{"hidden_size": 160, "vocab_size": 16384, "hidden_act": "tanh_gelu", "parallel_block": false, "init_std_qkv": 0.0253, "init_std_o": 0.00462, "init_std_down": 0.00462, "lr_head": 0.00441, "max_grad_norm": 0.5, "final_lr_fraction": 0.0, "train_tokens": 152500000}
MLP neurons of a small language model. Each row is named by its layer, matrix (down: output weights) and neuron, and shows model dimensions 16-79. Each number is 200 + 20 x the weight over its row's rms, rounded and kept within 0 to 999.
A block is one neuron, or neurons of one layer that tend to fire together. Before each block is what it responds to, as a language model described it from the Wikipedia text at the highest values.

Description: Personal name tokens
L2.down62,202,185,196,185,213,189,218,185,221,186,175,218,189,170,170,209,189,218,217,197,241,200,234,187,203,227,195,195,212,189,223,222,205,192,173,206,171,183,216,212,193,203,211,192,207,209,205,216,204,209,183,206,223,214,267,170,203,188,200,188,183,203,199,217
L2.down237,169,196,141,145,212,181,214,199,180,219,188,205,174,184,216,215,180,181,215,212,208,240,193,194,236,197,229,181,188,188,237,205,225,198,176,179,204,222,225,170,175,215,200,190,181,175,190,187,226,162,223,208,199,171,225,180,200,206,193,198,179,202,200,194
L2.down388,187,187,212,199,228,183,173,206,211,190,196,214,186,214,223,218,207,205,208,187,216,181,249,239,215,234,229,178,205,210,196,213,231,221,180,209,188,186,227,206,198,188,226,184,181,203,232,207,190,211,206,195,188,188,232,196,231,183,208,153,173,207,211,185
L2.down479,203,204,178,188,196,201,200,190,190,191,215,226,210,209,217,216,213,209,214,211,195,213,225,190,188,196,190,183,167,211,232,179,209,210,187,179,195,232,234,204,174,222,193,178,180,189,200,230,204,180,222,187,205,177,179,197,202,209,218,201,208,172,195,231
L2.down515,200,203,233,179,193,195,205,192,215,173,206,196,183,212,183,194,190,198,262,200,217,181,195,231,197,196,214,208,257,177,229,211,181,196,194,203,193,209,205,226,213,174,245,215,202,212,206,200,186,205,175,215,184,163,229,201,218,182,211,184,185,171,226,207
L2.down523,196,200,197,195,223,213,230,195,183,189,189,184,225,185,195,216,171,216,240,209,245,194,207,223,214,190,188,198,229,213,223,212,211,224,203,200,209,213,212,187,199,178,241,195,192,200,182,188,187,197,180,199,202,207,224,181,195,202,179,187,195,189,229,209
L2.down548,173,206,194,230,212,185,231,198,177,227,213,173,192,208,202,202,169,196,166,206,150,222,181,166,183,189,197,200,212,194,211,180,210,203,203,185,212,226,193,193,210,192,199,205,181,193,219,204,221,173,181,231,237,174,223,172,240,193,191,181,224,201,184,211
L2.down586,215,225,212,156,177,180,188,196,190,172,233,192,202,192,205,240,205,191,210,207,239,191,179,169,205,202,217,213,201,230,236,194,186,201,175,200,213,199,215,188,194,207,235,231,202,201,190,233,164,207,198,215,248,200,232,170,200,175,189,209,187,184,196,218

Description: Description after a name
L12.down43,214,211,202,215,205,198,184,176,202,209,172,202,198,202,224,185,227,190,220,215,165,200,209,190,190,197,198,178,184,195,204,209,182,216,184,206,198,181,189,218,210,202,176,219,204,191,163,175,237,215,216,173,185,187,191,215,203,189,187,197,209,227,193,216
L12.down267,225,190,189,156,227,172,202,217,179,231,187,180,214,204,240,204,226,175,173,203,183,199,180,180,213,202,236,186,195,236,190,199,187,192,197,201,194,233,155,222,177,197,210,191,197,193,205,194,177,194,213,228,187,209,204,189,187,180,240,192,187,198,167,184
L12.down268,194,222,196,220,218,187,167,229,209,191,200,227,226,199,225,199,178,173,208,177,202,222,173,154,221,194,192,234,219,210,201,196,206,199,176,204,196,211,199,198,154,156,193,189,162,208,175,161,197,206,207,214,192,204,182,212,194,171,183,206,198,211,164,180
L12.down272,185,190,199,201,189,210,200,203,167,212,182,218,190,182,223,180,201,214,193,214,167,206,190,203,193,178,199,210,200,197,200,207,224,216,226,231,179,194,173,202,208,198,194,206,171,200,177,209,208,203,190,199,182,219,201,210,189,222,168,219,200,218,160,225
L12.down304,191,203,205,194,231,211,192,202,189,184,214,169,187,151,200,212,209,200,213,207,190,200,207,203,225,215,189,208,184,166,201,203,176,227,211,154,211,172,206,173,194,169,185,181,192,237,187,202,220,197,179,213,230,215,199,199,191,201,158,151,213,181,206,226
L12.down323,191,229,211,174,209,206,168,171,174,214,165,203,172,180,218,237,193,200,206,161,206,199,231,218,205,217,179,184,173,189,200,204,200,196,223,191,175,188,224,196,189,192,230,161,235,198,175,215,208,191,220,204,229,221,154,192,198,177,206,198,183,221,189,211
L12.down481,213,200,204,191,193,183,192,227,213,207,195,181,222,201,237,211,206,189,208,220,219,201,237,167,223,208,204,189,213,166,188,186,202,193,172,196,204,175,197,222,182,192,220,188,228,183,187,228,190,190,224,211,174,198,192,213,183,180,222,203,190,200,179,194
L12.down579,198,192,217,182,181,225,213,194,218,196,203,178,177,158,204,203,195,188,204,199,188,194,216,212,184,222,169,246,194,222,219,215,194,207,178,185,176,228,200,175,210,219,197,216,199,156,165,199,205,200,191,190,197,208,219,190,194,203,183,201,172,209,169,207

Description: Mid-sentence function words
L2.down57,190,225,168,205,173,202,219,173,213,199,200,204,217,196,203,246,189,218,243,213,187,203,216,225,209,210,200,195,183,214,222,206,186,208,188,225,192,187,202,220,232,186,241,199,153,177,172,220,170,203,236,219,187,197,171,213,161,194,166,216,216,175,207,235
L2.down87,200,190,205,223,217,221,205,212,177,171,153,175,239,195,203,198,211,187,208,204,215,188,202,191,211,191,222,175,241,184,180,195,233,210,191,209,180,160,189,200,204,175,184,237,161,175,211,196,177,175,200,215,223,174,198,201,212,198,197,191,221,220,195,222
L2.down89,162,223,176,210,195,168,170,212,210,188,194,203,197,179,237,231,164,210,251,185,224,192,194,196,186,220,210,211,211,193,192,195,178,249,196,173,206,170,189,193,215,192,212,188,229,220,207,219,177,199,185,194,188,188,196,235,189,199,191,228,195,164,224,179
L2.down162,196,189,171,195,179,211,196,211,198,175,180,195,189,192,179,229,172,214,206,213,224,189,237,244,216,193,195,217,207,212,181,170,193,253,196,212,217,182,200,186,203,214,204,179,216,224,162,194,211,198,179,210,160,208,189,172,194,203,207,189,228,211,182,233
L2.down230,183,250,185,202,190,193,198,182,188,177,208,196,208,175,209,182,241,219,215,205,195,212,212,182,183,188,214,181,219,227,198,201,185,233,219,185,215,210,218,217,169,199,172,179,190,151,185,196,201,204,172,200,192,206,197,153,178,194,162,178,204,187,195,196
L2.down250,200,168,233,205,208,216,221,203,213,207,169,150,192,181,167,195,194,218,184,224,165,188,213,230,176,183,215,212,180,220,195,190,210,203,173,210,199,217,193,225,195,195,196,205,216,212,238,192,204,194,242,195,210,193,211,169,184,212,246,187,203,228,174,225
L2.down358,210,187,190,208,183,164,186,218,165,207,208,166,196,189,210,205,161,166,213,231,234,213,218,207,217,188,211,200,246,228,190,191,223,221,234,182,194,208,181,191,195,169,202,194,203,207,212,164,222,185,199,215,208,219,219,195,235,194,193,190,199,193,202,182
L2.down522,212,184,186,236,208,172,221,189,162,203,191,182,223,205,178,232,179,204,231,193,206,209,192,144,195,181,211,217,191,202,199,197,188,197,210,223,180,206,198,185,204,175,225,230,190,208,191,198,220,224,212,233,204,193,236,194,173,184,203,194,209,189,182,212

Description: Surname first token
L9.down559,210,210,224,194,194,172,188,172,198,192,214,198,210,203,168,237,203,196,223,198,231,183,211,166,221,198,181,235,198,184,199,206,194,180,191,192,206,232,223,218,192,216,225,198,206,202,237,219,191,205,223,185,171,207,238,177,193,188,180,187,156,196,177,201

Description: Verb-expecting slot
L12.down8,217,206,186,197,187,171,150,182,206,196,239,216,180,186,198,187,190,183,222,185,203,203,212,190,204,208,202,250,199,185,197,218,179,195,194,162,212,203,198,199,166,179,216,205,208,213,238,201,231,191,212,198,187,219,181,183,205,227,230,202,230,207,204,184
L12.down110,209,194,214,191,227,205,188,215,187,173,213,199,188,200,204,224,216,228,212,205,201,193,228,180,209,189,191,202,202,205,198,193,185,244,166,231,186,184,214,204,171,236,188,198,210,163,257,217,187,194,219,189,204,211,199,195,197,232,167,188,213,216,222,200
L12.down190,176,211,183,203,194,209,204,168,185,166,208,235,184,185,224,205,206,194,243,190,227,176,219,191,226,184,206,219,217,206,213,206,200,209,204,182,194,194,207,204,157,224,173,192,186,181,242,210,194,221,188,177,211,223,181,172,212,196,163,199,195,188,231,181
L12.down409,190,211,198,195,192,199,216,194,215,184,199,204,183,201,187,238,153,203,211,182,191,172,219,216,213,201,179,194,194,210,190,205,206,224,180,200,198,204,218,211,220,189,193,227,165,195,196,212,191,190,188,236,215,185,143,221,199,193,223,220,198,158,172,222
L12.down502,211,179,210,224,240,184,199,189,197,202,169,199,174,201,204,215,203,211,213,181,246,177,193,209,235,227,190,192,219,182,182,186,189,240,206,207,185,209,169,181,152,182,197,219,156,199,214,209,195,235,191,223,218,204,222,204,200,206,186,195,199,227,193,176
L12.down527,202,200,212,236,203,194,216,167,187,193,178,213,194,172,179,221,206,186,212,216,230,216,190,172,199,176,166,222,196,219,204,226,182,196,203,191,212,229,202,229,184,239,212,186,166,200,200,221,198,235,168,181,222,193,181,165,186,182,204,185,186,225,215,188
L12.down608,156,220,231,211,191,172,207,207,181,204,198,249,209,189,224,212,183,209,186,196,178,185,188,207,179,170,213,228,221,216,206,206,205,217,217,182,209,224,165,180,197,196,174,189,228,213,177,217,180,215,201,168,171,175,209,196,195,242,216,180,212,203,208,179
L12.down619,171,189,197,186,257,224,218,224,177,242,187,215,202,167,207,181,212,208,201,203,199,192,184,209,223,212,203,192,208,183,212,188,203,211,209,196,217,194,218,201,179,195,207,206,172,204,189,195,228,225,205,213,193,190,180,185,200,212,198,188,165,162,209,241

Description: Linker before a name
L9.down37,181,191,225,188,256,181,174,203,228,198,188,241,199,206,217,219,193,166,217,207,198,231,225,238,221,198,195,197,234,194,209,197,202,146,192,197,215,207,140,207,188,186,178,197,197,201,184,177,195,204,198,172,177,173,219,206,214,214,234,202,183,190,206,190

Description: Wikipedia heading and field tokens
L9.down153,169,172,184,221,215,238,197,192,191,171,219,192,165,180,182,188,198,177,196,206,201,195,174,227,205,173,213,174,231,177,202,192,200,191,200,222,219,200,217,210,181,219,206,215,185,200,204,215,217,181,196,145,196,223,148,173,180,187,187,198,207,186,238,204

Description: Verb-phrase introducers
L9.down271,227,203,197,200,203,171,166,189,182,204,216,222,185,209,231,180,173,196,223,172,191,213,236,166,184,223,242,206,197,205,201,200,174,187,189,206,197,220,202,187,190,234,173,214,201,195,219,225,184,186,182,202,187,186,183,198,216,191,183,209,206,202,227,228

Description: Surname start after first name
L12.down65,179,179,215,202,208,182,208,193,157,202,204,227,224,196,187,206,197,202,204,190,177,231,218,162,202,206,192,166,189,197,210,188,242,193,191,198,197,223,211,197,164,188,180,166,218,236,219,213,218,172,204,216,196,219,203,224,197,231,218,180,196,244,190,190
L12.down68,212,167,213,200,202,182,179,179,194,161,200,175,216,198,233,194,186,198,161,236,211,233,207,212,177,171,177,179,213,220,175,198,203,209,204,223,182,220,211,208,207,226,196,195,221,219,217,206,205,227,199,208,202,189,159,198,225,180,222,205,208,202,181,221
L12.down149,170,203,214,172,195,213,228,174,234,191,164,214,194,177,238,212,197,204,232,189,187,213,154,203,229,166,192,214,215,191,215,216,200,187,183,209,198,200,203,201,176,216,175,183,211,194,223,217,198,178,204,192,209,181,215,185,208,185,206,193,179,220,228,174
L12.down219,175,227,202,194,171,188,198,232,208,214,218,194,204,171,178,214,190,187,171,212,183,179,202,195,204,217,187,231,192,236,204,198,184,243,195,207,203,196,212,180,222,193,235,203,177,168,158,209,223,198,172,211,223,213,211,173,207,206,207,214,191,207,204,215
L12.down263,210,248,225,221,149,215,183,229,212,228,214,187,198,210,190,205,219,188,226,189,182,170,202,182,200,211,207,198,198,205,210,215,176,178,218,219,166,194,199,190,202,180,224,198,209,184,224,235,182,202,197,169,207,237,214,195,194,203,216,197,203,145,223,183
L12.down487,169,175,200,203,187,199,210,142,186,234,176,203,202,226,219,200,224,197,216,163,213,236,167,219,215,237,174,183,171,207,187,222,186,169,219,210,205,213,197,202,191,178,196,177,183,204,234,190,215,196,192,196,184,195,168,194,203,218,202,243,206,218,177,230
L12.down572,220,171,208,192,180,192,186,195,185,170,186,177,170,179,206,199,185,215,215,208,196,185,205,184,212,193,227,214,204,190,209,208,201,224,224,149,186,228,180,230,194,161,192,211,185,171,174,163,223,181,224,192,236,216,187,233,178,176,193,193,166,232,181,215
L12.down592,202,173,212,195,208,206,230,215,232,209,156,185,184,180,211,210,196,162,176,204,173,204,206,226,195,186,185,197,236,179,213,176,170,199,197,196,201,211,182,203,231,206,196,158,220,184,220,204,164,206,192,176,204,204,207,212,237,199,185,196,246,193,222,204

Description: Infobox and table field labels
L12.down16,204,198,214,193,205,214,170,180,182,208,193,223,180,194,210,193,187,212,200,198,228,206,183,222,230,192,209,188,228,208,218,227,193,162,167,216,196,184,195,205,186,169,227,203,197,202,219,192,197,168,241,197,205,211,199,230,206,207,231,153,185,168,189,211
L12.down282,172,207,188,206,206,168,193,193,222,213,201,199,169,221,219,190,182,210,194,199,200,186,185,193,223,192,209,231,235,180,190,208,217,200,237,212,217,229,204,194,209,183,178,174,228,192,216,222,165,152,170,170,199,161,210,196,212,200,223,187,178,187,224,176
L12.down366,186,220,157,167,192,225,240,186,149,223,215,212,197,193,217,200,208,211,234,185,188,215,197,186,221,166,206,188,212,235,206,222,211,215,196,182,231,188,245,217,207,226,178,196,181,201,188,201,172,188,195,222,195,227,184,195,180,232,200,190,233,177,215,201
L12.down395,231,216,194,208,208,222,228,204,191,199,226,182,195,227,214,183,194,228,217,202,186,208,207,163,198,208,231,159,201,226,208,214,212,195,252,203,177,231,206,160,211,177,228,194,173,177,196,206,194,228,172,184,210,202,212,215,184,185,216,192,188,212,190,191
L12.down401,231,203,205,198,208,224,200,204,237,168,233,207,171,186,195,181,201,221,184,218,163,194,216,211,213,166,231,255,198,213,186,190,213,154,198,201,208,244,226,209,186,186,220,187,204,227,204,216,176,195,215,196,198,165,231,214,187,195,217,197,163,220,184,178
L12.down466,204,180,188,200,182,230,197,216,200,182,198,208,181,130,200,204,182,184,231,234,203,193,199,210,173,177,211,197,221,180,174,193,219,210,164,197,194,209,244,201,208,222,196,208,215,167,190,176,169,184,197,212,180,194,195,184,209,208,187,206,209,203,202,195
L12.down494,202,212,200,182,209,198,197,211,213,195,179,203,182,212,182,187,220,200,135,220,176,228,170,196,200,204,182,199,188,167,199,166,205,171,206,181,204,187,207,197,184,197,205,188,204,216,187,217,188,234,189,200,233,198,203,191,204,181,206,216,195,220,225,197
L12.down568,195,177,211,185,160,193,232,169,188,167,187,214,198,219,173,196,215,212,202,197,217,173,197,223,190,189,216,207,202,210,191,197,192,179,233,204,245,201,196,182,186,195,180,216,221,191,179,214,227,172,188,181,220,219,189,187,233,216,200,184,209,211,215,141

Description: Date-anticipating tokens
L9.down220,188,205,196,207,192,193,184,207,180,183,227,172,180,192,213,216,218,236,217,246,213,192,185,219,187,186,152,171,225,245,232,219,171,210,190,190,194,194,222,175,193,200,209,194,202,207,198,215,206,202,184,197,246,196,217,209,200,197,170,209,227,207,181,201

Description: Sentence-opening capitalized word
L2.down168,187,215,207,230,192,174,177,185,234,178,185,192,197,193,229,196,202,189,226,200,176,148,204,222,170,182,180,208,203,166,190,214,199,192,190,206,198,188,180,197,217,160,216,199,196,186,235,231,212,204,209,204,191,193,186,213,201,232,213,200,159,183,189,214
L2.down179,233,149,203,216,183,166,188,187,210,196,188,190,211,204,213,203,166,192,205,242,192,180,216,241,209,190,185,213,192,202,223,195,145,222,230,183,214,175,196,215,228,190,213,202,170,223,205,187,241,230,195,192,174,203,201,201,190,198,193,217,171,199,207,179
L2.down181,194,196,200,232,204,208,223,200,183,191,174,181,241,219,180,205,215,214,269,212,266,208,210,225,165,198,156,183,173,221,208,230,216,192,193,202,190,203,198,214,224,168,215,186,187,198,188,208,200,206,199,200,194,203,203,177,220,185,218,203,188,191,264,221
L2.down222,183,201,187,196,211,210,183,186,191,208,245,225,183,205,209,175,204,181,210,239,175,177,225,172,218,195,224,177,212,193,189,198,204,187,189,234,202,217,171,205,194,201,189,170,186,192,221,209,240,204,239,211,209,201,221,205,220,166,179,201,224,215,186,209
L2.down347,209,167,231,216,176,202,187,182,189,193,204,203,207,199,194,236,160,194,222,198,182,151,242,162,209,217,249,221,190,182,177,203,219,170,187,177,189,189,177,172,209,196,216,208,195,192,164,218,233,183,205,236,192,216,190,181,207,211,223,184,162,170,192,216
L2.down466,176,183,219,216,194,194,169,215,219,154,205,207,208,183,207,203,167,210,247,187,193,213,246,192,218,216,198,218,174,197,213,219,157,187,229,218,196,241,204,194,210,197,213,241,172,217,198,219,201,196,211,204,183,177,164,198,186,186,221,202,175,165,188,159
L2.down477,229,167,192,164,198,227,188,224,210,179,176,195,179,192,235,209,217,165,230,216,178,189,193,202,180,202,205,203,192,203,224,181,182,211,208,211,265,174,197,179,224,189,223,215,208,190,212,205,228,187,184,190,176,200,208,201,198,239,205,173,190,200,199,223
L2.down487,192,216,190,199,208,228,175,190,183,212,225,154,191,186,202,215,214,175,212,223,154,205,211,212,193,221,208,223,187,194,203,207,211,168,226,221,194,188,224,224,197,215,201,222,210,217,180,219,222,175,196,183,190,207,205,177,198,201,217,188,207,243,152,206

Description: Wikipedia section heading words
L2.down12,206,217,224,180,214,189,206,192,199,190,234,212,190,200,194,213,238,220,125,188,202,175,225,204,168,185,168,201,229,213,183,190,219,198,212,208,198,190,168,199,227,172,176,168,210,217,216,177,189,190,235,181,176,185,220,176,197,203,199,172,196,183,207,197
L2.down112,163,210,194,177,201,220,181,216,207,220,202,234,212,214,191,232,190,185,209,205,163,186,212,196,185,176,208,200,212,216,202,201,180,221,200,153,201,203,193,224,196,223,198,188,210,198,214,207,202,175,241,178,166,193,196,177,199,206,170,169,203,200,212,211
L2.down211,210,221,169,218,186,184,210,243,179,197,206,197,194,170,211,178,195,183,184,190,172,154,201,185,184,183,222,195,224,192,192,195,203,192,206,195,211,199,188,198,180,173,175,183,199,203,193,199,188,203,177,163,209,191,204,171,210,267,171,212,188,198,186,221
L2.down241,190,175,189,217,165,167,203,226,177,209,200,197,181,196,200,190,183,203,218,178,227,193,198,224,209,178,206,220,199,195,205,225,216,226,221,208,183,183,185,196,210,190,204,217,188,216,200,179,203,183,177,173,173,199,205,209,195,216,181,211,198,191,216,218
L2.down251,198,222,218,202,219,212,191,209,214,207,198,217,203,193,149,227,224,232,217,169,218,167,194,176,189,211,166,192,208,212,183,171,243,193,203,222,176,222,191,208,196,214,172,182,209,193,220,220,170,198,205,216,166,216,214,199,199,226,181,250,199,208,177,228
L2.down540,224,186,190,211,198,211,235,219,210,230,185,194,199,199,213,177,162,185,204,200,202,199,204,225,198,219,181,207,207,161,218,224,200,179,228,211,207,225,188,246,147,209,198,185,212,179,201,162,198,214,195,210,187,207,194,220,202,219,201,216,209,183,212,221
L2.down598,175,221,182,230,192,184,171,177,235,182,194,241,220,197,207,226,210,233,205,218,186,190,211,212,188,199,225,219,207,238,173,224,218,178,196,194,203,203,185,243,201,191,181,178,192,219,200,212,215,223,196,215,182,192,188,196,192,185,174,240,202,180,204,189
L2.down639,212,178,225,226,224,180,189,189,244,220,174,207,169,235,211,187,187,229,209,188,174,209,185,180,190,202,227,198,213,195,193,181,237,177,199,211,163,167,213,206,188,207,165,183,177,215,220,208,184,186,171,167,177,196,218,200,201,169,204,203,263,202,198,223